config.yaml
d_model: 256
vocab_size: 32768
norm_eps: 1e-05
attn_scale: 0.125
parallel_block: false
MLP neurons of a small language model. Each row is named by its layer, matrix (gate and up: input weights) and neuron, and shows model dimensions 128-255. Each number is 128 + 32 x the weight over its row's rms, rounded and kept within 0 to 255. Numbers have three digits each. A neuron's up and down rows have the sign that makes its largest values positive.
A block is one neuron, or neurons of one layer that tend to fire together. Before each block is what it responds to, as a language model described it from the Wikipedia text at the highest values.

Description: Middle digits of the second number in a range or dimension, as in 8-14 cm, 400-450, 75 x 104; also % signs, and = heading marks.
L11.gate0:123172135135128177131119107095129132213083132099065111097092116094170181130113095160113089129150143082141118135146140145083112121154135106173150146200101098137069087092139067127115140129154113148144123070137126138142181105106139168188123103185119156156131142134129103120137075098096079106142127206154136128161120171191117121089106182110140135134145125126113160126178139171099095077153
L11.up0:120094181162125100151145216169146130093087136152133134169141112108095168133174184108197086131081139054119129136066143095145183152151136133107062158081136128153130091134145113102123149138100113222136109078157084169099123112102114109100117133138144204129136122131107162118145135168172152102136145121136139099148063137111184159092109120157147166108165094143108121090120089116140039104092
L11.gate47:144162112100120072155149135092158173113094137104143077083111094107137143064121106142122094107143118080103160155189095106161174135118110146103121125113129135112141148154147124096192126123117092134106151092084141127111123123183091216089093068151116159168075134171139142083130123141122127175168147151137122092106169220127121150189103133173123083126144092184154136061138092143152139106173
L11.up47:119086137093211150131088089140129177135144139067181161122105162178121160111156148106037161094111091104139135106161071121133208166157130073088152161136191130162115122108140139154096158110121123129133155171062173177150117101133134222161127103143122151105150116147148133120076144173116172129149090101094155095154088116100130113136138126166125112122123146096121142119133077120140123088176
L11.gate176:127125161154173133140078127150079098180082176157113073154153078121143140147086087126140148115074124166181101193074150129156067141137094169166097111175109127054119145206155140123079126152137094136139135097141164096086196169122178090176185173126128089078161047159132115150155078149143140057146101180124124092103138157125154168146211155172103103148136131120159137093103179112106108157140
L11.up176:106130151136155165102121098142073178170095171124134118171148096180156120115134155107136176123112128153100126207171156184097134128106134152150148160129160141108122067119204092107153111098133082149167198121092117105136139124112165136119157132056109143110137022174143154131121148107173124151169112149089139051097119154091163162187114107163129121124195115098145127209133136091142143121115
L11.gate194:104131092158100096145079130095134118132093147121118102177129137132081159172109098098134142110090132138097116174127123158155138143127133166102130142085054077171120095057146142147037193114146117113133165120112145170088149124119147172184195145088122152037128084139121128141125126132131122122139151077132190129156137201150163137146093140158090143125122081181173111078088137163149086089157
L11.up194:164110165122176125188149162113112129144142163160118154107179129116073181161106091115144155101181056080125064120135157118132080148101086138126138184185154107115116128152151145109139141084073125183123175137121137125141118158125068050147115104098191167135157145065088110166145125133108097143155154084114137168125140149107207140112157110139070130120141109106091147155122178111143090088103
L11.gate492:118125145106109124190155138124045122166135108119184085151120170147185141172111153115096108178147165144148110112074117127177123142120074139090110116162106108134108193146148171140098153132086111173098144132137134133103152147238091173165160122140120180093143104179147112093133078148129141145112122139160164072105142116133070155111109098158184191140172129127125104134080118098063084138124
L11.up492:093101158137084139131111132141152105142179098126090156132114146116147172116127113136151139165101147156156153098112136126151186118093034112171109125151112131077191149109143108150117115167197146099140190152134097184122154045102153173113124195115097121087169161092141086150144109048118119121092112175146154128154136142126137168109134074147132041138032140105124199127147126097126095155166
L11.gate800:148097157127225108095198083108119147125075166108134147092135138128096158079145129118153161117129136112146102143085150146130138110131069114133108088059161145152149125174156150169043147109134108118113135155085087156142170121098161145084122152108132140087117135170163123091167120106114169129096140102122152159087148182208110098134140072205121154151189148129153102164143143176118088185150
L11.up800:159078096162143121102149135122109102107119111182147154082144132164113146142137120151151097079107163107154078156198101088159142140146131123115146134172071126180121164142106142095125065157130101090150119074113119114144148155131107147115175134154088097073160119062147105107117135106105177107132089117140086104156123163128171105104120122141101143119155166173167145152113205121108080060132
L11.gate809:116075135189166115131152108103114185132070143166090074145069097159115064132121128131149170158149101065136080126111084132126158151112084116130149114138110113141159133111078175134107073115141087105173113127160156069136121123129181125125096106148055201152092149156095056171138117112047153118119088138138142115091122169138129144142158170161118136216132084096133163133089154222132108153124
L11.up809:094137143106095199128143112086128076103111103146122060143104077142127115132156131133163128096128199152093143143091147085164174060140148088096124109099150137180108085151119148145112134128132091137167107093171111160153082104110135089099111119150061120109114153145170127127075115114097155112126172213157123130187088170190120090143132111166173105140099162135169118114159142074132065137131
L11.gate1014:145067147095119105181103077080099142125102084049150172147110167095105082080110134122104134098076117135176141073132136119128148141128104108152113148184140151108093171228102125144091104164099172166167079128141098164122098115105143129102134194140026145155158139119127136106166134132118143178126156127129136126114118150108107138119112102076091072101114141143156140108102173177143155164114
L11.up1014:111075157087117098157118067051116125082122149126138146171180089088122125114095123162117116082163106100161081123119130135098130068102112145174155064118096094144183151112123135067128180128109064147120174181098086113146154135141130123099122083104130134124120154086088125168108108112134207082145176169072158118100174124049142146116109109087157112191138105123174107172133087190112146137096

Description: First pieces of split words or numbers, such as ty(mpanum), E(ocene), un(spotted), and leading digits in 2016 or 5-9.5 cm.
L16.gate44:153099104111170072089090123114090148118172141151147091176139198113180125127138157131106113164169139178133060084117134060106108116128101071113154208132173135173127118212172108043088126134111179122076138178128121106151089099122126197043145135143092068137127090151077112157139108176193118126103102171107087148109128092174124170143110101155074089118130154122115160099091140150129147091133
L16.up44:124092104102167155144102137139124136190060116053129094155140186118090150166125128179128131138147099082117137132125186111122140139138172099124138070199125119127079118160141105068146079156083113165098115146114208132081143179174139163119189128130154108108119095091127160133122163102114156176155149137119109096162137084129068144168175173195109143135150108076137124122130132159137113168138
L16.gate208:123142099106144093152127148091092195077096155156119139085207143132110149161182181136090142133174127143123141089181115109120127159134069118103155117121085205172112140104174079044125120114129119147118166097118113089130091085094133110133125091153135120121158109181105136147101057142133128106171132095149138125147154137118166158106162130160115121192108072104183116146137093109194139085107
L16.up208:143113124149109096125159121153140169142170096164099142163128138132134097129098139134122144139140125134149125122098174090173164211182149072150147087123103057098086123149152103147085184134172097160126148077095121161163110142167108124112176121157108118129175129110101092148112112081096165100147159152081156141126117135087162076113164136065122186093132039164143110093095172176082107108120
L16.gate280:047122148147123075121129127129103097122160190151103069210090112123135179149192158093068167113160148084167153096081087110149140085088137129116111089123138086088133066098070159127096132158106159168119130057116146075064158186103082160095143095151153136053182143095146080111152103050140042097134120111157120118138123148198093141125103113138167116157144132153098142238144134121087105113070
L16.up280:130159117136134114124160136137153178126106169124098169172092081070102126129161182099159146102114115090087202131096179122117103094136110110109144179108145105087159147130162066107164137138139114135056145157227103155125138153171169137135122139106153122154065094159131144160129157151184128127171149080151127074140138092109095131127114209181112127159139142120128142124129156108114122100093
L16.gate558:110167127151139137079153102065115144140126167151123104191102125163122129186140177195084124137138168114177151105139114114136080162191097138122156111170125163114147112127176156133127099127187082155113158164184131124120112134085152166149109107119109064090112118134047091102129097114113134157163092089114152130120068190178083156120143042131130149039117062113188149173083086121136097179082
L16.up558:137131097106128125124138133115123152142159081145129176177183134143085126194143155149088109115109131111149156098068105127170093144155107133127158168181128193105134198143157155120109152130175157194100145192085131129122135097113191080155115042129115135113165163119129115098104067156154063138186157143142146144152112119113067139156131144161202131128135129109154141125119144139066151150096
L16.gate598:128158133169142146122152100128034133154150132119134113146149133181146103096182147119139153122167144135133171121126128164099166145111069138114150062126172113105151155190122083106155084176169084097062150107191128125131139147157097132128151127150122129158094113154165168193083080112148125118152102144137199099124114170133162155157145110173147106209069122110143067211128072192108093157097
L16.up598:117136168156197146166118138162143191108080031093147134130089071149137104130081149189139124100140137113124146162117134148117112115154095132106118119136058075123090113103117126113045155045098119212158111104148140121135103110148096172174125112144126110169111132192131117159094177139174149105180075124102132070101118172162136118148164133144109129086147151139106165135159113127126113167108
L16.gate644:051189139176111159113133156147176120105123123167159112119154121126108115072109119091133082140127169121197122112116109126157168129125107129041077072132080106153116070032075143127114167159094136112141110130155141118089142179090155155157077107073141129140150103116154125131093154132087121116174146151133137115096115191134165141110144162185131099138107111136095176201145179132132119131159
L16.up644:105150061205121122113118146146168169187106128123109096124124163105125182067131121149131132134155107091123053141119143103132135044165137177181115144088095137150133137142108126141102098130130123083102089121197133152089124141125161195190124160155129141110122150116127141129049108152083133118142109132144109156173145139137120108079185118121154154182128087061102106110071156147130130194133
L16.gate790:119126138145163142082119125107102172081141096107153129079060105157165138106130109161100123114168110092161156134086110132101160074121125138161144089157084147169093139154089172095066144095149107176094178102141115163153182139117132098094146210118111150158109081162133138166110062124126091102161138148148095105207130167097177144150178129184181144093150152114147199189158114130120120128134
L16.up790:130121119100114194166117157171106159108123094170125124140131162137150098050187221145176081164156040173163100126141141131136178116172061156128129119155042138061152137184172138162130194123143106139111081150151097149141210126087169097160171097135173138139143135172101060126163118202113150071141130083074135135176156152146101179176137147116149138165091127152161093137117117134105114101093
L16.gate1019:111120117151143175130051158067060081132110126153137162131116123152069129132153165067095095179147171155145174146077102146103143136138139154129088117101042151093127152127143107150159117097206032197113128113119171130179117122179090152156135131156091138097162057154158067114071091163124095101160143134137147158097075099139097177142121106142083168133129176136137113141079137156106145098142
L16.up1019:098151143151056166075141123099090113148145168121176143106156113136090052116125088109119205182163158133125134147133145118115128110174109120110051164150095110105092106103079146053073184126165133129120117084084101153159121138114115136176152113138136183107130128165153145089065140151074098085178156109133146170066113181164176089160164174127142155140106140139077178058135059167097154145119

Description: Punctuation or verb right after a person or topic name opening a Wikipedia lead, such as the birth-date "(", the closing ")" or "),", a comma, or "is".
L16.gate90:123042093090186130137156085106142116121102141161132158085142161128139125095146209160100164089127119130099110141146188182144136156082110148137105069144138091119142092147087151153099111159130161078128128118130135123171111127112105119122142103110125131091100137112100076168109066063102099081151096176108088160174105102104103121180147100082121083196168140102162162133102150154147114138094
L16.up90:091136089110066136095125086119155118141132100144098161184091127157137138120133135128137171134093197122095144171141108136162061156078063090068112094148088092125128105143118182157122068115139111123128100080073097187186092125117126103112121126105112139101124083155114015110138169107141149128100090137103137113128140156091116081099213136105155131172133144125145096145094091194159153090112
L16.gate133:125178093120129115149149108160120101113159104112061110136166160136141154139090150179172129137091120115157164134131170132120097090173127083154164138130144166121147149104126077117037174145163154118163098157126134105067070142105098145135159124136079113087176196080100143122125136107116070139138037124137166147203106151150080169148133150139044094167142160060070102089124136093179159139167
L16.up133:148113152156119162113154112099106087102129106127152146135141063133134097120142106167085170125096100111098129120168064127215137175131180144164160123133109063168110123143096144132106118176140161160208137140174121107105123134096057096103128123183161074100095102109122053146137169146099160051128104148124140136127119140172176121102110094136145131063129150107074133127123134133124191128131
L16.gate163:118156104138105156161132129111143118096131188076075099132073087139116119140110126109124085082114102131141128120152126137186117094153132116169132121107096116123080111085039094114108173129111130124081132145130131129075167115105113125165140090131072182130121110112173127146174134109116131150127188189038097200149158120118127106137096095150220134179118147076108110097205124173127179171133
L16.up163:122143145182067132077142102194152092170132160145120121154100098167075140126146159116119097170122100072105118192096162177068125132089061084085118102128130124136096157108163089107080105142122144100117060107143177069157121180146116088133124128106125128142141109090138116134118166198080082124103063134149151121204131124104121091102154127145128103134110152180118138074117170190093145190140
L16.gate184:167137135181090124091167094116112171131160144125129121063151143161077062073171098162206101109084149185129172144157117164148147030153152155135119169086129089084091086128142155137081035073136217100118131160163132073061158104158114146142156117227134090163123070138134116135166162155104103155131162123126145160059073174144100157169139143147080119134073175109090116125118123143110151074130
L16.up184:158129110143072106116117144137118158158099128120112174112143204149100114153102120057086096143151071119074152132180174124168133068082144172120150085136092096182103128118192132208111085106100178121095157153131130119074140066112120143162072216137124097132110136155187158151115201117107128079129116166153160157133101133091086176164136134123062123073105152050137119085182181160074172067100
L16.gate287:157151151078137122159120136115128104128111160118082114096160185079119127077136135111097163124148112141068096096127137135073080102176104138142126092135168145088076152160144127090089096136122168118075132089108157114047138132106147142118116113128086116140086131087112123101097040117135153132163079142175173074124052122100097139089126148113141121119087194049113127155104100128080123179167
L16.up287:090169214142084130068130132151111120115105090134144154120163149153116014131115116147188063073128110066100118147160111105117198157076133113134169101131162139147137138079133112162151139127136142098079150176124098172106147103172148068175112053158146149118129097155115128117158092131154097102123220176147140116145152142129095130132134141161116129154106155113142160125112170160087071058179
L16.gate299:124125125102145117107134131152132134123160155157074124108088068072140092134091203227092130086134055170078078125174120138081117086101128091149118150194111077103066162110183088117112133172129117181101149128082082093099091113160145132187089126134103181148143093079148148165190189090128146130135145094116199121127127088075177102065155096099130154131100105149182133115134170147119105124175
L16.up299:152104116100155175144167161150119100154129135147147165136136105101121123077145116206155175116160132196112105120137110156112122124080098131087184215153127081115140133203127115122120089180086086095103083116116133070143134137137138087128138114167120074130149118064180164128142090114117105164101124100178147099141161114077111117175125086153127137156135109041150155103129172125211189126095
L16.gate340:153097098143047182108095122139160157143141164139123111094175134127164129102054127097109051137151145138159107088076147124123208095077114159180130142126084173171105125182138107121093141147083077119101136162117094146182124188143060191131109094102134071182092076132096123151102096131117098105083087197162122166143112148093124136159189080094155089135098136124086134140127087118107121086190
L16.up340:147162147086169142137147141107137104146127142123150105092134092152147144143155137092124145119085179128117148140183095155105108139125101094101132126102109155138148189152129109117103122097156130193211102154098150139117173181185172097115101087117088126176152070156083145137108199148119166082094160066099139154102158113096115087178186189116099134151115150118161142100114105093114167114134
L16.gate421:175071097137103079097087086098166097164068071186113171131125155128089092115102160145153143100057133134141095075135165116108116112110117195149092073083124131156094156177130051146148152164131198095169145123080138147130083122101142124148122105151120120097134140156139112188158096123105165116112082091089142142149183154100075196127162108071116146154165203157088124096121145103125178110105
L16.up421:135179199090107177114129140145173115158105160144107118156206072127145093091162133154143082091094135124142156108170123088158116099132128131129161124146161103187133098165147079052105105173082115151068102132102129113199109108136080141169141086098148112148101138128166181137163160157128158196123122148127151129150142161135154076165158164111129141127147158160153145123153056118053178169159

Description: Space or digit tokens where a four-digit year begins or continues after a month, day or "in", such as "21 February 2020" or "1987", plus scattered word pieces.
L6.gate922:139170163146080146142202103075135172144120155097123133182116133115088154143107073154144170121138167157149146118162047119126079131122142148120130143144152126107160087113143125126105060095101087129090125090155149139161181116111154186097132110131141091113129135137114114152151142141140124124057113111170126183101082147124124171110149066136125101141101156159123206130123174153167045093118
L6.up922:127084150123058158149171108119107168095130126123126156191128135145100119092114090106113153118159149158143078126136176103028163117125089147166173111138107098139136182148104094105101133132168090160145116107128135072176161140102093102105092119066092104178110078120066144158077151120119190105077090153100149166123106112099145118142171144140153132093171122131136130139089130114149120082087

Description: The standalone space token right before a year or other number, e.g. "at the 1996 Summer Olympics", "On October 17, 2018", "| 2021 Chorzów".
L16.gate119:183115171110129123126109147115054103154109121110155091119070078097191104123073172169173146136178173134087109132120094121139164148093140162078072106112151154130026150168151123129161123168043099161147105078144181160158134140147155175106111118161089103091130106150148084095206117141083108112152104129095094107113092197118113145129071094142107116144139140158066151167156113108162008153136
L16.up119:181133211153140152130114144115134147113098177099107116191038106122152110134103092119138115133113155139156100110120135178154180159129118162109167153092192163125114157121190162168149090131159135121168085113110124101155144093170144123127085155108131108139091092142147128085078142152066159122127140105169132174108069173173108132135071133222141121051149097102115109169118138155138149168085
L16.gate216:141135141079134106115109133107122086122120105160126187104164163139156099171110109123086186157161174066154092136123111121130132114143114140065150137154114118177112116129153091168087162138058152118140161148167142114136097138170144165128159130159099057193106118185094202119102078158076158116173157153136155181101130176143087137154168137110120181140089192116135136119137075112140139170169
L16.up216:119112150223150136079165127173122140126110103065126091187128103167184198106108148138114160135143102089129125125087100141103100097107129145143129142132063122131175095171114108170148123156054123098093108151160153072118082141132082103139142069114087123116124189124129150150151121121171114128148111129081166148104131114174115092069102152113112123152123054154152182129164092149108153145141
L16.gate290:067108176167151150091107130109160096089137124131097136166089127147172096147088125127111149139147096102124086111154134084134117131140103126097082113132096157173111156074119116079126161132130181104172147117135129063128125146109093136180110105159141128146069059182075095083090130097099152158158142093153103195170120128155124128147175129108168119136165083111139173075107183075127113120120
L16.up290:078117132105143139085115160128189102133070095123120219158084133082152130089136104116173156132075127112110103124120131130135123097107174086109186084088106165180148175106096139161074125126074078143144107096137113141180136118177092066107190163049076153146110148136055123169113112144124079105083109139169096158130090099131101161133152085082167145129114165148138161118098116161068143091085
L16.gate539:132112181188111131101076051122100140084107084089160136159117130163162137101094138176107148144131120154094114080101107105148143130119147139105119150152097117149184134105167145087151130162124078094125092126123134129117120135104104161095157126125127143161091052146142097182167134122146127155129139152171119162162160144122122126130129147161097124065134148141106110131100124151121146195123
L16.up539:057112132147182123078138133166157168150115182083086128135111144120165125107113092132092129107104143108143072072135119132099153105140155174163109070150197165176139118132107143132124169114143157138145121130152100135143122103109140166154076126127123144109118168170139111128191104125158194108125063099080148152127094066148152148161153143131108170161078216141124137080059168141116160084080
L16.gate663:142113168133152127151171139090111116046106122174143144120066128136148183149093097165172183149119168114101076091142120073152131085111095168140132103166086063152090132110175116133158091154137117127101156132153130173138133116089143165163135136133149106125097140189079136059065104168147141127128094134106115175151060100144086152161063106098159139204085127119203177113078092087099117117132
L16.up663:102158148140165117112131130128122117102064146132171240129118140150163122148113117134137152129104150091117078138130113151175120136144125122192090131174139105133200129098090062135067129131126156087120126144120175134192171088174116177145159153127144160103116168130102166103078092128168131110149124119181162124143127105099071098124115113133106132194099122090156180092068166102105113117094
L16.gate779:093123151130148162126171103100173109081111160092160140157123129075132159129124089146115133110115122100119093138158194125132101132118113180155096124136173100140127191123076145126138158159125093149119123151115117112126156137136116121134084123117082112139125175176124078121141107178188194129125113186098106097115138107155067156160174121148080107141132113113152096102120105113078082117153
L16.up779:151075124181114130108084073122106169125127100074088152114156166087188087094111176096095137180097142125121121108137126134086134089165172163109056138138138093130162116144141093083179135109118153135112190097178085104145185137148129117098151161151118107081095085115097135116129143128120107118143122071117086145085113185104069130136090131114186199112110103080154163076153117085153139161160
L16.gate798:128117106133120145069148224165168135048091098041146107071129084161104182112112118102116159156144098114113110081174143114082193115138167200196118141090147067105113110170079120069172159129143176179214167163135160142137096101080077115140086161183171086072116086147111124168111099117119085170097106112107142160096107106121077130139134154128130135104060099129139136042096140145132139152149
L16.up798:092125182151154152111131141158116109156180087110096146140063177149103102075132170129204141100154120171123152159128109164152112156096175147180112123150139114107079127176089137128146170127186144126141210128122146049071126169186128142165119155098125098142080083127136118162144106110075109090096143108145118171129101153125125105098104153164170118090065113106121062063085113111152148086096
L16.gate956:145065153154155159137101115110121189127102106136089148205093139096165110161149140178153167120101154147130117099071159110115127127170144047108081103103041074106069137073122152131160116118157142167108166120132156121151136109093118142137196132113164096075091147154127091071137071152094126182137090087181122076110073133081123102188142160110149102073109098160080126186104104141098110149092
L16.up956:118183144182140131147144133078131080132134119075134088156095177130156084092192112132096100121136168061161141077052075167114130140132112134128132130142110132156127136064080146075144085173136072134147124113153141175157112135124147117125100086112135107124144116153153104098130169174137142106041125119094130091168152130158133195115111084157125198143124126141089159059138166155066103160102

Description: The space token that begins a year or date number after "as of", "in", months, or "census of", e.g. "As of 2000", "In 1985", "July 1938".
L11.gate78:119102133101099090116116141103169079153129194152143131117098148164111157070084147077186121145088149098086052117107149061122112132133128097123117093121110102126083135133123134125110196145130147105157111141139220142104053091128116157142171102075152104100133168165101145105159120096119145079179094160070069122141119091130074105098152135140088146151000137166152142143110089157104133128131
L11.up78:164134113134110172162158150125131097127108106152135101143126097114153159067086129149107102201110109168122163086105089136124154147144126106145117159114114106146113147130102116151128148157156099146142094125119132161156147119177135091141076135134090102190203083182078131146118162170170129118079082139137176070095098173133147144099152138168093134148125125132108167090152137104166123074175
L11.gate200:158118127139130135116101132126119176145115153190123135112175073069113179137155130131168146094159118133121144119123167101141098090095135167089109173152085139114142141146085169139129090143121116146140130142129152134029171141159151152142145093064205145109149150110137192137117162160138201093120132089075074141147182114104103135125122074139118126117127072141079113114165158102108107161085
L11.up200:186137124160058112088078155115118113110087201123168146118119131098196061085133084128097119122140098113063122132141124125095165164123163138088137175113077150133141138081150136128108130161100109154088179103133114170107143108156181179133202134079130200137196148133135117081126153147038093101134116143104132148098117120067154141104129135134090102155087148070072208149136126090062117092087
L11.gate461:126174154097041070084161107155136126141090192073144159168136131063125104083126123140102105128122149105131115081139091097159090090128078107097176132126144126136161109126063077098179170121180112128120068146103182092139156039209128152079217104075124125113131123188155099153165110119133121124105119126141131178129044141139066108144139104145094145143127174120131147118096137141129135134199
L11.up461:118163128137111178134131107126154147129103084167119121141148166073143135102125067200130071124110172149097109055144145173129080087146122126164160111128128107060155085115115117135101129166161072187098104126101126099162202088171169134127119085174175117160104125126135139114130116173136176107095146158110143143114097095141064139103147121108130141114048181080100110139095074088129144154181
L11.gate522:114128124152149122163141139148089074080052123138187207169101139128103116113105120101107127187028138162095144084132057134085181149158132096158157123158112118164102197162079182173105193114126125137095131168100098078145102177144112141115115146190125116178111090158102123175194179148116150173136112134112074162082137153125106111093128134119198126125127170049137141043083137098108078125116
L11.up522:141214141188112156079129131058107111115080151154091156170155089116131135115120086114108099166056170155124087145131134156102188126150065094124185159106159169136182151140094140152186127136112133115158174140096176172180160157182126128126125090208150120097176143112080167084116158106076121168110080140133094096089107171109088113112101096123146190131092173098103112100153154103109181113156
L11.gate584:162170170135163149146113109134132078125093170118128184123122151085099188105142116136082154099070129113136087086143092171152160096121162133123155114155104159123153142109087087213140086130148134147122116146079133055083108143148121139124124093046134085159125082128136207127114092148115172134143151102099161132131181115173058116121147093096069155123085160142168203152106165080133167139138
L11.up584:127097151120120138099112121170174143094112166086076126165105155091175199097105123206122127117144124133131090088190100182171137117164161103117062132146124177071121126099129093170129133132120123129108084138110200103127126152179099104069210112049179121138083085184075148142142111135148137107170146119101146171115152162115116135116149131159113044121118159129156152147127085130108171106105
L11.gate761:120134101149169179151128124120085172137073112161110140158123182143151158116055136183121156079138140122125117083117132078169121093110172110143128174142135106152069147151107092147124123117163215142042103155112146171117187136130142183113154069127142135188169120180130133118159127134143112068042087165069073138098123146122129096036116084105160132151118163064120142227080152081129095121179
L11.up761:162148120184124174118164139130121125136146138124083131128112105086166185107085138097144123141111026150124093149132098097078116093167201120102150100144124099110122194134147126108114111130178163151156071158104160107099147092131115138190093107118192158145169111172101137159127085147096160110126132118107155150042139145113145109167154147128126136183104201097086111110140126139134092121126
L11.gate795:096140198116111089067150085080132161149124141063170140146134196075096102147096141152124132114138104118104111073111115062131141167107127155156178040145097132133131174125146125095123109142111137140138124160109115110133137125106102195164096076098165104144144147192094113138140064147084166067146100155106108171121105136172144110116075111128147143155122105157123129175061133149155133101113
L11.up795:163150168134134104163162173153116110115072138117178146158139142128130176146119082123124070139093137127138136096149134103117106134161142195150182104137113142154151150087109098130156140179175179079192080100132167138162194105115116155174166196107116129178093107125103170140088105097188168118130119135089144184151095109102106129111121113069104208106067107141123156129113158115093096138155
L11.gate850:146103138106113120083157131085104068099144128082124123128095145122190081169071124162132147128146121128161083087087136106173099110203099112119146173112134102138123178154112095112113062149117137110111094126124093115123105111130134135137122137045170134161190119102125175110157104107185116139084173142181152153174152061115044139170136145109209134166101143099133103110116105066143134109096
L11.up850:127138087141138099116158180127165121097085122097116157099151157134090112143131159088142154085111164107168162171081146120133108147158097091148115125122117091067140160167131140137093120126110194128185123129140163111067190151166138088138134092150011143129117173129130082111073177144121159055160111113100056139132103137149134139161152120141125145178083151122130090140173124111137139113130

Description: The space token right before a four-digit year in full dates, especially birth dates in biographies, e.g. born August 16, 1964, or born 1 February 1987.
L6.gate559:104156104125136191078138112157160145122109154167099154087040148110170091147110125148114105125151120056115106114121150202142192155130105157095167145130152119041202181128132129138059149139089167110090109131141116098140112172160126089195091134184118137053098147141098148072110113132096097134122171138164107169114103126123112116123144080154113167118066096075112111071126190141167101113108
L6.up559:133111152145093118098138144171187133115057060156172165118124115096147095144139117123153097119084127112122161123139129095143169189156113141140118132131127116121134091124118087132065158146138202174172136138110127141111138173092166128157149110160133096087099101157083128087097111177159116186078141091083165193099157109132107097158165112181155125123176083133170106160130142107133163170168

Description: Opening parenthesis or comma right after a person's or entity's name, mostly in article lead sentences: Branch (born…, Daneș (Hungarian…, Bedi, a graduate.
L11.gate280:164112129079113130136134144122105150164093130072182128135163156125131104110131120134164171107108154077080126153163138134136096167121118084039173138138129076164119199120098177114184121082145155113157146135137142108167057179139163131129105109164133065104187120047083172107158102081077126136171155137129164168100113162114144117124139154130151141143085154148152159143156167149132091146166
L11.up280:135186093137131134131177113138157132146099131113138165137203098174155082127078105105132075076116155151184186110158046088145157096084092170088134061144072077131147160130159122208175110104170136140116128109078119075103137169150105121158138090122137138129097172127118160092157160138096089108145132111148132141127139144153082117127147078187135138131107067147159126122143121152118160165115
L11.gate282:111137134119152155185110152155116153129120146121134113176180105055133092047172107157102121139176111129143189131140156137106147113156087128113130139140083120174092073133107146124140120100167209126102093093164113148127120158089116111125079102120166137215143121122099186093159070142089144187102095141153172169149135171138138081090115124159170117137194094147144131118130132093111096110122
L11.up282:178062136100158147129115128071165163110144134136176140175148114125127115097114154065126081057130122159139178067167088084106118119095146150116113110128129151143102140168075084073140119089094205097098061143151166072135145146140130137119106109127110099138143129132118136123178123107127128187110185119134150185103144133102177139173052131084159162214188109126128059135153153118105156160095
L11.gate341:161106099087163105123168103148122076116122072114125068099114149152133111175108121094147134097126071076135090118108135130083127111114142104119076149140111118230114195164146096111157083154090194108183127176065110135157106121143137142172129136094087149195195167146151136119152098101129107112142138110118146139154132126153153121129104137145128153175179170099125123132185117083110138186112
L11.up341:183161081138131099084116144099177126107158116126117094132110111044095141164154182156090134115098116119074136137111138079174124126138142113096125088210096178104136062163147095085127143123160175120153104114100119109126148127120138112122140129144081119142097138131044147097145153077127112133120113153189150176161103116164151091139142116167110131121122106086178187100184101104180136130097
L11.gate455:159107087098123111106094140143122130128127168104138137076088122095184132140102111146174147134082120163132072106096098118204125147127114115099062074115129141149153086118129101152106091119132171165060135111133074118074118133156155145128163107146162178191103130149153115109119145140145087157136076106157185127130096071162141147131136190184111133101130125152101128056060158140131125150124
L11.up455:162142101091178129109074133150147070152126156157153103136110130054147093153135151160123099068106138183096138139104129088083160121114192119145095091103153102091183098086190145123108125117120192190148125170130084116093139135111127157142093111130133154153090155132168155122098118071116117142146104133107159172137149072183093075125124174177207184098183108115132087108156129153138116081098
L11.gate551:153112110068127152108146135102096141127074074092109157157175163116122113140114107118173119080095116140127108126130171113116116119179127162089110142180095132144136109128163111128179110169144118112106057110161121196200110126162166110143157064174125063162058152115133160135203132155113161207125044169132041120097111130070091140117128089109127091093201088144180109136151137118117063147110
L11.up551:150175094100139146108088102180095099127105135111102115066121128106103140073124113120128176063124167115192129114126141143148098133087171140151162197176163158219100157055152080129157141157126128125137103130124086159186149157112115164154189146090197077150172169113066156093122133138106131101105113117176147157143135153087110134189134130156165145098098137110151132090120154131087106122089
L11.gate587:170163103067089129100180131131152131066142163158160122110187178120141154157108140105069160123112127138146175107162119153210141164147122167110066150163120113109156161084049154130158116142121093196165091113133151081140092133195148085130094166132148145105112075071124145101163138201132118107216058117091181103097096144113118138158148152129159124076129080150115095166120127138114146146131
L11.up587:180176100121124084121162138108134183128147127130125121115147158127118148112113113136141101109125107128171113151127061136152062165130151156144127141158155111146118134161164163108094060089106109182132153072199138129094214152140114124097152121115061144113159099081143143123098105118109104111162066086123112081081166093097149148173059157125096147077138085142125164059108142137114117107087
L11.gate649:077105145117156126141146158142116118192175133146126127123141136142153166145075162105175177084116092156141135141161112171155127162051111155124077080125154143146110108104133148105127139115136146108087061206112149147129110100125198107140207158181076082134078128120100038114153127126087118127104080125133135123205158129150103121155083125121134132136102115127041195117080118131139122166181
L11.up649:097110146148103172080100132116157183086100110130106137167079134110109126120126165108173172084067133127123107178133139111148141144199130128086159109112095126135109134138134140153151117238154157152093087164134135125135160104070116081181145157169117106164103185135178071152132127100161094172114177118142098105172095091097134111117141112125118123082105106117091162116153154097100069093088
L11.gate1011:179136054151108135156137162179147124196131120132141114087165070087124140188108121082107102081119155129139087123121150114229116126149100105106115146100078090131156132123104092116121137107101147117122132152115138061089131153134113169180137096191101109151129108130151136077161114103118090153163137156134154196100140173085117116136203109116158088084095111166138142112119085113000127146124
L11.up1011:085133102150130147081143139128162151145127076221081152127132117115107095148114081091150136077117093135141131102174083168097136096147072109048113071155203142110125126125100113160151076116187115098160131143099127055095082143104089101138123100150066145173164165159158165118060136119071091143166184125183164161150132132133176125119124165086136161151139125130161112088107138109093197166149

Description: Inner or final pieces of longer words (sav-anna, vel-ar, aust-ral-is), colour adjectives such as black, and periods inside abbreviations like U.S., N.Y.
L6.gate832:052137183154204174168098167117095097114115076127146069147117094166093092166190143146101117110050069100178132104142165072135212148130100101137153088146163096107117146096143166114064127122108159137122128089163176144169159158125155085170142114167080157107121096109166143107143120135157130171203125122095131079100118170167121116198072123112117134178127078108148138115095095152131142118148
L6.up832:194078104079132187152122149156103125164118141093126156149148098137145099130151085130108153172106089109109165127087065155178108134132101131101101094150129150159125139151098126137098147129154101153126054186077141156115157157096089122149114083153128128101114186168160104138074120151104126140157118184195113167161108118146167154190201136144150139105131120139156080149131116135107169069095